From a checkpoint of a small transformer trained on Wikipedia.
Size: width 160, 5 heads of 32, vocabulary 4934.
MLP neurons of a small language model. Each row is named by its layer, matrix (up: input weights) and neuron, and shows model dimensions 0-159. Each number is 500 + 40 x the weight over its row's rms, rounded and kept within 0 to 999. Numbers have three digits each.
After each neuron's rows, "fires on" lists the tokens most often at its 100 highest values on Wikipedia text that the model never trained on.

L8.up60:493543536507593493525452469475523576536458527503449525490565526486586454476437513531565483556507523529555493476471444507508497458504530473539536447492505465517461473480530616404475508477488555541491493594516519478500523490557493478503490495555457587509552521492474454537470446417519489425481518453388496471516500501506512506471554551499447432524491533544477494433443536479511533548538602448521495497477442485531489509491496499482533499494553493459444455468470486438500540449547444
fires on: "2", "0", "°", "s", "o", "′"

L4.up108:493485487523495494534464528438496518579424557515483495435546540532423509485558526480454498493533497532505523577587465561532506542478521526491470448503457476542474461502527544547420477456511537485483589558433507492506437575535542438487483505517580505523543476542405503473511416468475504424492544451541530444543488433486498554440519492518547450529461550572524479525565556473506512510483488481491483509528506512528502430516460445527487481478470453577472403519520500549500527551481480
fires on: "On", " April", ".", " August", " January", " February"

L4.up66:487463481534516430426548481435497504547526557442443432449477448509514493471469490460503514466473487583532518474551542501469448495518517521442525518530514539467577523455559490492476445522550502494442445558429433468554574486466518550512459563538448470495451447453449493527463481529499508443495507487569506463507510502531461524554489396524476519502479574516522546461493507502566475559519591527460526521541501439558492531438450530522573478531527481545506491531552440520539521540579502
fires on: ")", "ly", "ally", "ically", "ively", "m"

L5.up236:440491498520510503528505483500524478481541472578443454438600556496425443430491534407495525535524525480471520532438438520544441571472453529437487483467484485508510473430474455572500553454509487528615544466464474484594484463481491485545525514470512497532444484553524440460452563472507497491461556502434541543544568469541493563475503556544448525550452486512550512479517488493462477478478472500569553520528446545532436513526485411534505521512495540456485488531518553502480478496492539
fires on: ".S", " States", "ian", ".", " former", "c"

L4.up519:581464504495537500528508601458547518497509540494444478472495467520513483497412432568534517527552544519516544455492476561446564475454476472517518523518526407490487495550474456504532522499462538555498500568535533441447514537575537485538485430491556482478482499499516451616511508529509544440558472434561475576502520487502449501496511475430542497528514571534487560471534489483535509507423477517474497488476512500479413480511487489407487476445448491558409487542556490472490535508569507
fires on: "ly", "in", " well", "il"

L2.up21:554544495366540573500447442550512511503493494512421552457468488513477511514498527469457451548562463497523507592527527499505472573535528565522461512493532457483461507519420458468484552490501576539588534498466470561528430484517496509517456496510499502525443455470471436519516498522505521493423545549409517500516482420472543599448479464514512509543452551533497541480424556506526463465541482494443497517572460494537492465494484443506513518529498508530445447418484516531516457524533516
fires on: " Port", "ok", " del", " El", " Del", "ta"

L5.up433:502486557411485529418508431470527494542524425576505525459472463509497488470521503497531540543490504522488568545505488485459444449517476540533402561484556500549479533511523535472506442509553551461505454532521502481484491534479581489492543484518392523514606510518561396493481483519496516524478576457507482518519429442466525547509472426482495467477505536498529473536586575496466552448413533462472567482416516470483476447491485518503506496529493482491538501483529466440448510521444532
fires on: "l", " E", " Candidate", "r", "ra", " El"

L2.up375:490434545471533513450453427513548463518562469447455554524405536533474508573530525521522566493481507445501498552488510508489474459535536456495405549464484545465381525404512561521483526465522527478528512462481535505474447498506477518507472565521499539564475461546470492542517503405478453537554488450509508533484497473507514545516491485447494495468476539513475570514505537524544555564426504461466560449515527497495496470479537457599474463416507561507534490500572544452526469563505459
fires on: "iss", " from", ")", " guitar", "cept"

L3.up633:438415574491458534522468514520509467488565482536525505502411492484526444451548584494557543448540490541532515478599490517518530435445441533481540434464540540550473484442514478520493459565520540495542455489522465488436558487486516489493476520501482503471441433451519427518482471516520491488461513508500480544480481479555480526522534529477514481491471553494479511452484567531432503550575486506437444459424502495540490488458560484531598521502479465500543555475598541507489473525616509
fires on: ")", "'t", " I", "ically", "ing"

L6.up210:510484496528518504466538509499517557545573487489563539529534475442589489481541506462464483505535625487445489566493482429465506470442486553510451457490436458512519442514454365534493606434450559487464431546473541542514463520497495502529476519518516464537472477543490528552460500478471490491446550500498471448532474549477494480490572495456523513461484515532501523491520546601549522517464481507564403447577500508515537491481499511487459543489503480461527413515560469495520563506506500
fires on: " of", "id", " In"

L5.up562:529484498499493522444522455488452522471500448476528514459568472499523483555472467557557460441498544507451504509539474471531523498458525493514566501392496448423469493479532563471470449468507527472541489545639570476508501549536495496521477510571525547523566540483494531596451456511475484538465479488502495542582515495470485437512477536481469512451442514529465484505511471504506589538412530529547489434502518421588519478443572421508533547515506462473463475508464483483530500448460448
fires on: "ic", "al"

L2.up206:565525541538486525500505488484575444420541464522475379481475481512496475565539526508435526538498527566509495446518523460541479516510464558577455466391479469544480470531485454488473582490530405460536480534472483472478501496414494551544474546465520570568485413506435510509486578482527525493488462513498477490550505449544501491511576521464439535497477545432488547440517442561466499466492490508490453505486500451518533487524559571552452525567487518466507488522514528552513481451520528
fires on: " Al", " not", " al", "Al", " just", " as"

L5.up119:498518526588498549477497481541531496500629475500430514565557515510416469533496513450457485480537476543514541533471424450476473513528522477508569583503567544487553507472504513498467539443441432540415512514449466494524427516459463458502473555542463470485459502473546500494489445483464504543478526516460531498485460603448529550455575476420485511491462407545544485545483497498546501488426521480517506450523521502575482510498427525461457476493448501529528506505543539559494518461464545
fires on: "n", "v", "k", "l", "m", "ch"

L3.up465:438524501532542495484532544497521487578553474517501474532451514464529443477499492483511529492486495533553496499475507535527532555538498522491549465477502500456545410479534496381474426442527525487424500561465451421483495573518525513458519520546501486521453459481481533523583529513505486520483514540542514471492400578442450461560533475508485450508422516456487515475568475529488474552571484559479467394459521505515567537474473514466482448449526506449514512496509525470555536410577436
fires on: ",", ")", "5", "2", "0", "6"

L2.up564:453534525511507537559458513538504562528502503569443503497519484606479501546468521600557538529461472492436548430490479432453458474422537491503529539542441539527530549463482506544454462470555533477489585507517489486416446523527503440477502523477472579478482498525441502493519512497472513473520450465513594523484594461600504504539525518532513493518523477473510475504560482415497492500484522492548484469421449507404485436529548487498470556455515452473527490491470513446542512443543468
fires on: " Ad", " sc", " he", " nar", "sc", " cal"

L5.up624:528453496571538535464462532512499552498541506529533451515522578444475523481554472492552483485419588510512437556444531484562510505509525486528489590430396453512500512543521505537532595503467572533483533535512499476454521471482508448508465492484537508481427518526492494527495541419530475462416519534542498495572439546476446499518549473448457498488430502508494461468507556439503429486484461397469534498457491483466530500491486522484548438560602473475549466554524487481502505478474523
fires on: " of", " to", "ter", "us", " Go", " about"

L2.up510:432601452497596515478508510514555515479475597551473482522545510477470481531516463534475477552481420501483503527500432472496502465494457454510516464437421501505588548535485495485598496498471425493512479590445460499525476508392585526442515546483524501533483506483529471465474493457545522572540585530468540466469490498483517426536431455452485473497469497467449532507521506490458490504515504477500487464478534479458560522416510529559574534534565521512523469550528475500497517497428489
fires on: "ac", "ari", " G", "road", "ter", "ites"

L3.up507:505496492482455458470540478484417465506544441531509467491542490483463520459445498575504543517481517525493475506508489502522507415444499504493486462447486424535437446499404512445501453585598495510589535506576559534564478510521496569543516453506487552471547512507465476483508469531537545519499490461506515556527462438585525495559481455559459527599434571504502508424523478468497476472457486475569469502461534479567452524499509509554559537492455487498511491453462494478536441486493409
fires on: "ec", " e", " E", "oc"

L5.up567:499470590575561446497492420506513509491456416477518451514492479503472468515524503495503511532508546523476529371539475539510550528500453538441551438567434500476454564544513511498542562448544513481479514430501512448420537485519454477512459445458469414483486486492567488563483533454506482544444501478516514507473503547397515511553498502428588466447500533504529464475554492529483475484539541450522487451480523523489552517445518410547497504461536540473509499507520517550510564573509514
fires on: " there", ":", " There", " time", "ut"

L4.up537:541463550494477489519469536512494542479444558441447502456465475448451488556516486657470526511509593482474527525572518483466505552498507533490510521512517571481478488492482460425516514596544541478583471413567523478415515450499503462530460492515480510516492498502563514538551545515480465473493585475552538565432532446516523492578519469464504543570483486570490469479459473514547456470457519437429559470520512459499509483511473501473529523483481534467489452525506492472485412462474495
fires on: "ay", "an", " Ab", "ust", "ike"

L8.up244:493460484433511549586473498496525549530528515460492560494538493544565488547557467537502526480407469517497557452506526501483505438464475477392559463510483472477461435404497494522559564449431493518517499546548543519505444486475417517520520519463437446420539547480477465512497515489528487530468472470507492526545563483525548500568477521475527497466460493582505541498452409509555562525547519550471508473544463563505509516496458549471505553467489609461469462478494478475474446539447511
fires on: "0", "7", "pl", "2", "5", "3"

L3.up37:498541491478524499509529457548501440529454529528440480483514484555577499595507514520505412528583535545492524461476418495483496507520470449387465544541435396501481462575441510513464487498565459486542509568530515451484451494479475511499445529557494501460517563526505510553535524552465525510586492537493567544563510449539481539455471480466480607537448486506490457477470501495503533480469517466500437526518482493509507486470528483536483536424499483459495494471434529507515550516555390
fires on: " /", ".", "/s", " sc", "ales", "8"

L4.up48:418509446485472508532537447567520504476509539504487527519491526553532478454513503521515500472510564498451493559529477475454548562488501454456517416522436480433568469507461401512514615479441520541598491479481467504502523519506490544502541443498568491490424469504533542518489607524528546550545503550471509475523468459538487524541501479496439511455434482520511545448538474490599437506510562514444436478530500487488432472422457485485444511452499489447576490527515513517495559489534494
fires on: "0", "5", "8", "7", "6", "9"

L6.up189:578475467487480453461492499561534512482575526506483519509497551510441467565444540578555481546579501523482507511494474538494448519447496470520456462533480456434520487495477417443492562505506524455479556514489511442545415487479494427481466499491524428494461502516479468441571510469495451495532524578467549502504521487466505517438504465425503479591457511509531459568458466539447459503528502514503606496506458533551440514470489535490523526490524520568608484545513430576545513471550520
fires on: "ly", "l", " of", "c", "ely", "n"

L2.up544:550498531551550457462445499427458533468541481557509432435481435509508485508433442491550484499493508570548512483480509466537511523571460551409496480519498470544503450461457542399525453508581482488486504471555515489515519452507534570531481505523469524402516529508480487493500514518485501585504559472493512524494542462556497511452550539536485456543440607483490454455483430493494505504428563467460493495549569538518524478432561556436512497497459506480481469460563538478530541441545473
fires on: " (", " •", ")", " \\"

L8.up182:465485502518491582439546513515534548532527433419538508425531475470490450563572547490476531508532512545543450528471510536449489592449498480529523415544494476515407547512477522483488534465532569461497493534476467454551544519472478543510440551463569480542523521507430490493553547444504483516499533517482472502527518505508405572419476386485475458434503523566442502542548517476534567456481484515466507501467490500481441500502459498477509518496502557472446463509570432498523494506567471
fires on: ",", "9", "2", " May", "ot"

L5.up465:531480472558450497426496467492544546485543413444554463486439501569523466517496493444532505434493556585531533524526448414470479464490552461472468504453487511573484523445545479587503507454411564528478516445545478525479484462486485519505481436499561521474440479499542514573475523458497532523483519547497513494441535505540552578494529517528501515483416560496460499459534501558545537485465423516515505445517500452522523453523523449518500487511423455509508488520529485496453615516426545
fires on: " of", ":", " (", " for", "al", " •"

L5.up158:500585449454461513498545495512526500487481494449484503494523498449456481498526505402389477496501459498529498545470530411560447509504572454446485506479508507538378512519465524488431558549510539542458511516462477572515459496548507585468553535607473490515473512498545512528490471533517469501500466460604554572469442551540515499477481462531518520502435525511428481490529495518566454473437508528536559543526534574512517443515524508480561447526482524508450520505456454481519472468444502
fires on: "ar", ",", " and", "il", "h"

L3.up142:431532498557515480423525519416482493435512530531560545453499505499537479479518512501432528570479443505448510428481446556494516521482523507480500500480525499558474447526475500495492511527508553528443515504386456518524491489447533501531514498403504463476489413494496440488538568497517584460497459416518502515531545551589549529506538532528555513517531514500529528470387475505568443446530503531475491516497497500498480457541493551426480539486443493542525500516487501407486568510532600
fires on: " not", "]", "\"", ")\n", "°E", "known"

L6.up104:445471493497511592525459547565448538554449503496550543445466536502514481558416516441501572521496476510478487513440545505464549461397543550483469425511516463596436524520529490496493529524508532545565463555549507413477525463529509515523473491526520517518458479533555494516442418493466550543498453469486565573488472468400459492484564525591462478507515591498514500480462527558486530506462472484588488409470501483493480517451552505503532485511521457482472491503481491469492509512521462
fires on: "or", "ar", "\n\n", "ription"

L5.up270:456513579555502460526546533510548453508453456496496522538569446516416542549540571522463508547528473503495512477475513535489510525486543480517581466559491535523487504490489488461470546476441497511517513502483574394510435437458442509511411518517429423481434520495525495544521521532513529482511525515521431494518560486441588462558467490565551494454491529559465534548485453522431469504532481476455568447469476506455501435515519455398554540576495459499442493497493534516512500522540538
fires on: " first", " made", " time"

L6.up281:539515464407527505465479497482518486468480562449478519499506521545519480491532544434516557494546499562503545484521528466622467439469513481538489554473473466411545460511555563520491456542626458485493509501497498497421546458545528464463521497489474418498442456498465543458494541584529483506537419508517501492445466531475522478456486561491610506514522477500459460556484565503478457498492542466570469522478496533488513564524467482544472469448523480488465540482534452566458542483586480
fires on: ".", "az", ":", "n", "uk"

L6.up581:451584442512529570486471476534529441551527468474480519521457505486564491523567494499479523481441523513460458443473403536501511443472554417458520505439412518392437468477503512587493376504546484513468469487463486495469487528501539510472561438492517517532473512523523439541535440467497440487512506485461508549511567527526530538470544528541568468539499555498466527427573466502543465516487529544477495515496501458558527530455447476462468467515490535516532488498475534545517553542514416
fires on: " re", "1", "9", " Y", " se"

L8.up43:519487507514553455472442555499452523524492551534546436474476509561513470504508557519463504541491498511489525507507558492519465483519457450512484574428434475546398426492548472599512561519598448504502509529504502458546481505496562556522549496510504499545517447471496461582448457466529539536489473501479498471517473456504522573454505460434524589451456480567470479436552518494504508488523561461520462492423431582423530512509485454427498443508533526456498475516484531558502514427494507
fires on: " B", "B", " than", " at", " Bur", "b"

L5.up83:519489532579524542479519506421440575427537473524437494492552516591465484484449479481544528533510442479462454486540506531520409528458554506512516511476516525458489504568547520516547513490504488445565497458534479553566463463478552409484455508472508515447538478538498516476468429529521527519528566528521454524524527495453582499477420523480506569510463505546504461554528430487477479497460560480450420514480452560501380480487452442532515496397502512518496487487479453493518533510463467
fires on: ":", " /", " |", "ak", "ost", " were"

L2.up62:535446523490528504532474468439458496486524525450433558508548480494481518427519532377510547575526541596515475524578498543572491539534496507495456461518536534561472516513490598559449488520543498503515457526504437495474481446443470469497501546513459474401480481577575457551508519495482534508527484443481422498474495452481430428431466500503523559498494574513484465502443505491529500561423471485571548447499518498522421474480462522540559502480497505533501522479523466512477489448499530
fires on: "\n\n", " them", ")\n\n", ":", " period", " |"

L5.up479:492451525520541555536497554469505537438525532545486481492513478477493480503480428525483521549554485515474511524536503497489559522425435457565476441460505498441543491457537612486504526483458463499443549553550580497495486436529546531452401514455543499494517541521445490554483493542530451519468539481549489527533601490471523539436487475449435475454467510493577436497580547532566524580459550467425522523481476479487436478482497551486500435528501536478440489533459541464448459504513505
fires on: " of", "il", "on", "ing", "in"

L6.up227:505551500577479500516503475463486461443488481436470455443456489524483495520451523511500533524535554484429514496480509460561509473473603497488532457542542489494451536474458506490493500510540532506569511485504491517482490484436462516586486517456510522502479493448496567502480521542466572452439523378507502492499596520539491538511530556442535540460494449473528543544512469453534543517481442501520416456588473549478540514522568435510470508544453480450459597446562513529471468488613476
fires on: " •", "ang", " former", ":", "v", "ng"

L8.up286:518401463484487550484464411481531488493499513510530457453501527545476582540545550435512472495521494556451448510446544523527519502469525454502534525457492435492544505457538573476527532469516445526527506461491547436527480458487476516454576585527458520489577459481526424529458514542529447550545541492520507470524485519506495520526440537514543585522435412526543534538547520533493495411503560513553499520450491560435468443489533530493539467420452420504511471501495513496515544542559450
fires on: ".", "\".", ".\""

L8.up393:475465500446534474484505396472501487508519459528525471421496491475448461541498500473496511499455562484509537508487561487432487521520469507430496477542495473477611478489592525461495527481540537539510545540486532519449538608449551505518451466571500503490524504519474497531549454539497532411511519498561525471516504512490483584531525465412482490522522456547453487575446500504366473532575542450534482456469527490528542429477538526495515508511431466548479477484471553437426512530501532
fires on: "in", "\n", " ", "t", "l", "m"

L6.up232:445482482461496497501525509556475463478584425478461482455517527520500495515577448522473475481538544526519448528425524480571523523503541471565515622486439529511467530441509491558486473491553492502518561545556456475542456484532506430411473545533543570453472481442495496456509501480504449547492543535475579513447456461573518491512516526548517508496501559467459447436510472552498478515471530527457514438467446539514530474457558469496579512450471481451430570556495525503446490534457445
fires on: ":", " and", "ian", "al", "ic", "ric"

L3.up542:523469499493533504478460418547468436501477469565473488511503510454486472476572498475534497489521450446496496507510460498482517514467463462449489472581476531490506511485487559554526444526509512584479467472509543537461606503513520526499489551480447504460534490449520496499482525569494543542614489462427459457546442582444546451513499524428544454499504457528548482526505501535527490530436506586442559436429576571559471464494496496527551481458432552443448487490550427501523479489490460
fires on: " H", " L", " age", " man"

L3.up225:458472463581539435484469534467451426524567445439504460468474490459462463531470563500469486535429495520450571474401497466507492522551526494494509530507467492557465469394468517568477487563535541518416538470529486492488531532529479525515491460504507448484583562514546500491438504486530516454480557490531526441539537506522471525555502491525467452574516528471555484494549523589537519484460465482452537467572548543480527429461542447536531451503431539471534531519556476489499495446549544
fires on: " •", ":", "\n\n", " served", " for", " def"

L2.up250:508523495492548542476452562494539552532518509482502469521529504455521430446551485457567498474558474475504463487569447492522439445593495490507467548508513482469479497506500468427579489497515513475547499534475463547437585357499495523502479470518442569481488469497501573461526511504501531491490491483452505403427476480487536505486430547527454510527435484537502530472524572566613474532496570547466513522516454596518433445470509536516542495480507543509540489531460525464538509491517526
fires on: ",", ".,", "ala", "ari", "ar"

L6.up549:474446553471470464471482506480535511451491457526534524515470559443539477539440511497528553477442526543471473539467440577468512491539542443589507510448523503469511458546551496523493556492525495544413493507464496601501470458556518516528525504443559462481605456544484557497478478493422495466513410485471477437479570518436548523512537491525449450555463525559502532494477551559489494512531491604519458533516438444509508459561539423490512518534475467524583511464483511519467478519541524
fires on: " =\n\n", "\"", " medal", "\n\n", " career", "="

L5.up339:543476594441510512533464456486524553473423477504451449449469465466482463474501448460438458507447389482474516520408520471483544532466553516480550465483470431500472483605518522555480476512499561442509516523582460510500533522541509531471481585482508498495592502509494528476476489514526514557490534547529466525508466459483501506535497503493533448483486559517450518493503511536517492532547402529539431564483472562541532522518448493530542469540434495500473567506583594483446442526465502
fires on: " star", " place", " port", "St", "-", " st"

L8.up557:522482528410492528454508543531544490457548476546510476527552449533467446469555612445463525507472503581477513456490435488510504505517553489513439503474571426474442494552561453461585500474482542528569504505526427506517454493523479555456494500483412519489481463466506516508486536443502479505490444575527530479595502499431532454476479419528520458461499490593552511502491504460459531528518516467560479478477528469508562453492523546520505597518506463572456538473523430463519518471469503
fires on: " El", "l", "al", " del", " al", " Del"

L6.up635:477422538400479468526450462489541442523519477572523447540507435527467493445543452555486501482476428451450479539459482483555514484526498430489547481575478567495453479572475521462476528602527467483508399477469535508459521541499550556541465461524537565531510463547507483511536516504521437474503524486441471492485533485502433532475465501469481527503468508490482539510496548473509511545409583540410600503541494506516446528457500556522555451477580496542530507528549488487493525459517489
fires on: "ing", "t", "ring", "st"

L6.up44:455563473565427551504491505548508448507428485514453547524485541495504473499518542522529536554532509442574390443523508528462445497549530538458505522479454514537508577522491505501541436520574485497526516515535478478429503481435470482508483512443519422473537546461574473481561490535502490438526456483429544546475586454519600565526515472483496493560472593510465469547488494514488495422460554541492502439491505500530567506462548491466414417514466510513474480497510473524490496462533482
fires on: "'", " /", "(", " (", "4"

L8.up478:501507520498536566510525530437485476481448500535581546549523529505520419500475502527538496458482452468532490530488512466521508407533420540459514438435531526508496536534553498436460534432545532486462485467486435472461477457452478490422473476484396526498445552430497503471493553544441448540496527535562610497483538533532550502585542476558454519570508538525474576493551474573486428549496536522457533500498513493476441529436541493507504481500517506465541485459581521481477519479494495
fires on: ",", "0"

L4.up185:453470557504439519481502510523467529451531530509413523502487522503475366497483487483493557486525543494519515488494541534534445540482483529463510491575507455557448519504409450440511486547486546473545484505477583533474546478467446498581447426519487519456447578508500531544505510461482522481449475496574504471459516552550501446498471532504561486445467553562571487495473494512498462497494602499440558476539558523384520495468541461503433453543524536544504451493546483505553520492519469
fires on: ")", " (", "oph", "'s", " those"

L4.up94:546431525460519467491502436449541453526519481525462532470520524523534434444460469515529476462501514510462530497540438473442479417560546546571445535470527461451510479570443410507522515457588505493474487478405551558536562526541514578475545492527521520523536488507471524460472466505425419486551517485561470491481545555509537500550512469467512519466517476486505555472494508505510520560482522600447501511503495506531506527431555497514562483406524517450517423512532556505531471541520425
fires on: "E", "est", "ing", "st", " Education"

L4.up190:528546507463462431521504489510503531454544478445573492526568543450503462502481442494448552428541499506535544548535601505497512526511440508531522455498467475512476458521478540531542550548514484531602531518482477443512497598487579514516464530458516566475513512534507448554448526447590422467517491493521531416512534504472497455494537479460433499491397505491443490476474477493539524505455457457493460550512540510540537479498492497490491493481385516481429548467454464534531572488533557
fires on: " p", "p", "ributed", " rat", " mov"

L2.up391:528470559463509428514492550496463569467442516547475486547505566561477506517527506515499565509485513583545509491484557502528566527525470444490542487496518504594545535495461566490477453512488490525522466587494495501458450464525472464496434499509551397521516464468547431540452476497492453470415606458451527530504536473519396473560487461539486499469527556483518478547496493510583528552489548427492471466508512545531483533493429423480522487446466465539483482526435503475494475476447560
fires on: ";", ":", " while", " Time", " Score"

L8.up428:496444475441482528460502463518495458463474546517474449454495548535471479528514542448510497569518543446531513475504544398476499454494583466410536534485542437540491569605537480514582543509545519475536466533541493514503504487488434497603548490581428495529519488479569463491417576498513522461416470519541512525493484528456444484470460461517448538490488521540528496510480426595460451495552557502515528485467476467470494486490537546518516472468451514494467460505464468492552463479572498
fires on: "ar", "er", "og", "ag", "ul", "or"

L5.up472:441522529449482429498443436466489531532473476499559472540422537525508540521456580544515501518471513456473446544535545459572457450559487509445526468479452518480429588495490500489486490530492562461480478555459478505489494500547479564527394534506519466522500515525480548490529520550550541509484378496493497569493460508475509588503569491466514523553422548510476453450555477488508487564504443480516500556507470519520553464525593461549487457591450466553545476476491495502471497538516516
fires on: ".", "h", ",", "w", " ft", "}"

L5.up494:497607560451452565479477500503500538548566464531552497452480451527498472521463477463505516545506489445516509530497521503509547536513509409471486536517540549444526427477492551458544474461460474487461522472487522490557523508481497497529480495435540486539504462544502485637503494507529548478515532474500515521551429473442497535493568501580414479489499424479424542460538563439480548485511462573531447446571433549527490442460479519462509484547468511481473533546462493503467456567546446
fires on: "st", "ast", "ine", "6", "uro", "ost"

L4.up246:496473451474519538486497557397486462505484449547507532487492548457574520482506483443487517428542438467482460499510542440492572468484467576543529510421549509496464525406546482490508426452559532538520514538498458450537486521554515530545454570491576470462477468459488582519443482454401497496546497520539512508512521493495598488527477469498456543456470507491483568517512488558545551550416509509517536466439491473501514416507488459554567511550472502516489518542487543507491428513489448
fires on: " and", "al", ";", "Early", "en"

L4.up615:530467546557440537492472522438527510469536493469445647553539531511466434454518593499463451463524548507455498492451601476535541526540562503472466477428539463522498475559510495439449510490415518539441488462523486552501501521550460579497527517473568485523473502489465533518418487513483517449494513493496483507540578538583500489453477481497471500434478512454452528534417495555475477473512543528504488513511499510465433460511537472522505478531491561490617504457545501463512469523504464
fires on: " and", " =\n\n", "\n\n", ")\n\n", " or"

L6.up376:499465551463479455429564510438525511450524441533534473471508479514452514547520485538502494567516553549491392451402453544530521496451515554444568481517509531462460443494500500554436472548544524567496554536537441482540491497517482470460537575528455440498481494566501478486510534430455517539501522403405539506467505550507513502537511491455426454498523498521499484475568491472506552526464499436544463558476510551482569519493414497540505556488490475486489485552471524524545575483552513
fires on: ":", "er", " —", " where", "mer", " rec"

L8.up27:492508546473498438527546442515506514424554564556449458508538458552562482513524485488543493582515515518593565510509481482487520456420576492529492431532479499489424453489526446529462540535533437517531475415555483417477465527496520529500455450515479603578504456502534463519483422440472496498464548473491483528515547466485484448538532538444537584505464394536502512460496469501502521511491545472509451515521473489500482525512542459472456525532535534543449445466538562511526557533484470
fires on: "–", "1", "2", "0", " (", "ly"

L2.up437:569542438499536485510432546558543505467506511481499587536503540503477491492534549497421437457420540529546544524539584507492481531456513560454468579458452476521478553518481431477507454446531559513569570515567484520485455398447543511519456509441526453559571527506483446484476438499480558457465512501492505520436535478504494511440506409422456600526478512480557544476486490474463489516530476520520540521480513464495499514504506438494467537536467472533491449526454454468526498544497501
fires on: "enn", " G", "che", " Hol", " Gre"

L3.up32:603521521545486488470532501543464420439438545555480452510467510534603412523496486512539513458526574515519492454453496499460547531484543464459538545580483541461427485547549508481533463478513479497530459512536512450552517468456485516543479451607580539427522531481575523501517547491445524448586461535509535514518560452526509516507470537430494463481452471476456527495463425496545497500483510519509526526461519450494492546539535448468543448517504556522440530511502508539457515515552436
fires on: " /", "emb", " UTC"

L5.up395:519534517534497530551508487478496507532564543518523538473514463462489488501581483518513505506534471529495509532471444526469471542459487516488457515471444596599462536493568485603445494492570490440522528470461486571499418543471488527511508515464509464548484456445483466492447549472514520419536535471489531505510564483466454554413483472547560417505486487490545526413536538475536536511524561454491483487537481430510468472456536491411525455638507552484487485494508466505495532576504526
fires on: "9", "1", "0", "mp", "g"

L2.up248:530508541527428516502551475508545554506496544520503467484476448513546529515536500476515458459564510522553528564568553449554467482484466530477472491499446540506576492487512521529444527509467544541472484492542521489559416412510518609407474524521448446445532482509555478477523522538529520454492476577507523489497550509550512470492564435504494518490456550511438558419550481471493462508441393524532492619480481422463504476547439529474491484516478499435475509518426513550495504506489523
fires on: " rece", " g", " received", " offic", " directed", " cost"

L2.up18:488543490535587462431442543479568558535533509446472506537456571516563552486504538553530487436500431534477471520447513444546467549514524527474514503483525476478483486567448458446489509494547477569458446476469469522448548452498515521491497534437475505477491487481554545430501548537513498527493505474444429461495469412510442509536538490533517491511521587541539503487526493549480497484528470554524471422524618477499534469499403515502478561447439570521571514507448440475502453542502495
fires on: " —", ",", " –", ".,", ");", "se"

L8.up463:521474498460545512445440518472534440510495535488555494476537455547567406481524480492462472518534479493526508477461505523532530465462599561559466409531504465512534418474504538530490517480490463495476550567474504535462455502533518524459486506487516486445568518472426512543470510587547454427487475497503538483594583463500472523530474542476469436506479490469540524476569452552496485443485481469548519561474524506593550552537451521497480479486485476460456544552519484529529371547509534
fires on: " ", " place"

L2.up355:548525595477511553502500378536500482435559518538553448498530457469445558539495446490547529500487521419584488466535491524463489511520437548498493509472464551519520488525453487477531493502535541506515517494492484550485473488448514488573505482465472508491515529564432485507499584442525504550490499499421587492499531476490496465534501447446495468489437458454485521524507445496444523534535441405418499498507428504548524512459559491514571416549477468485404499531569529535528546528523512
fires on: " as", " also", " been", " not", " State", " having"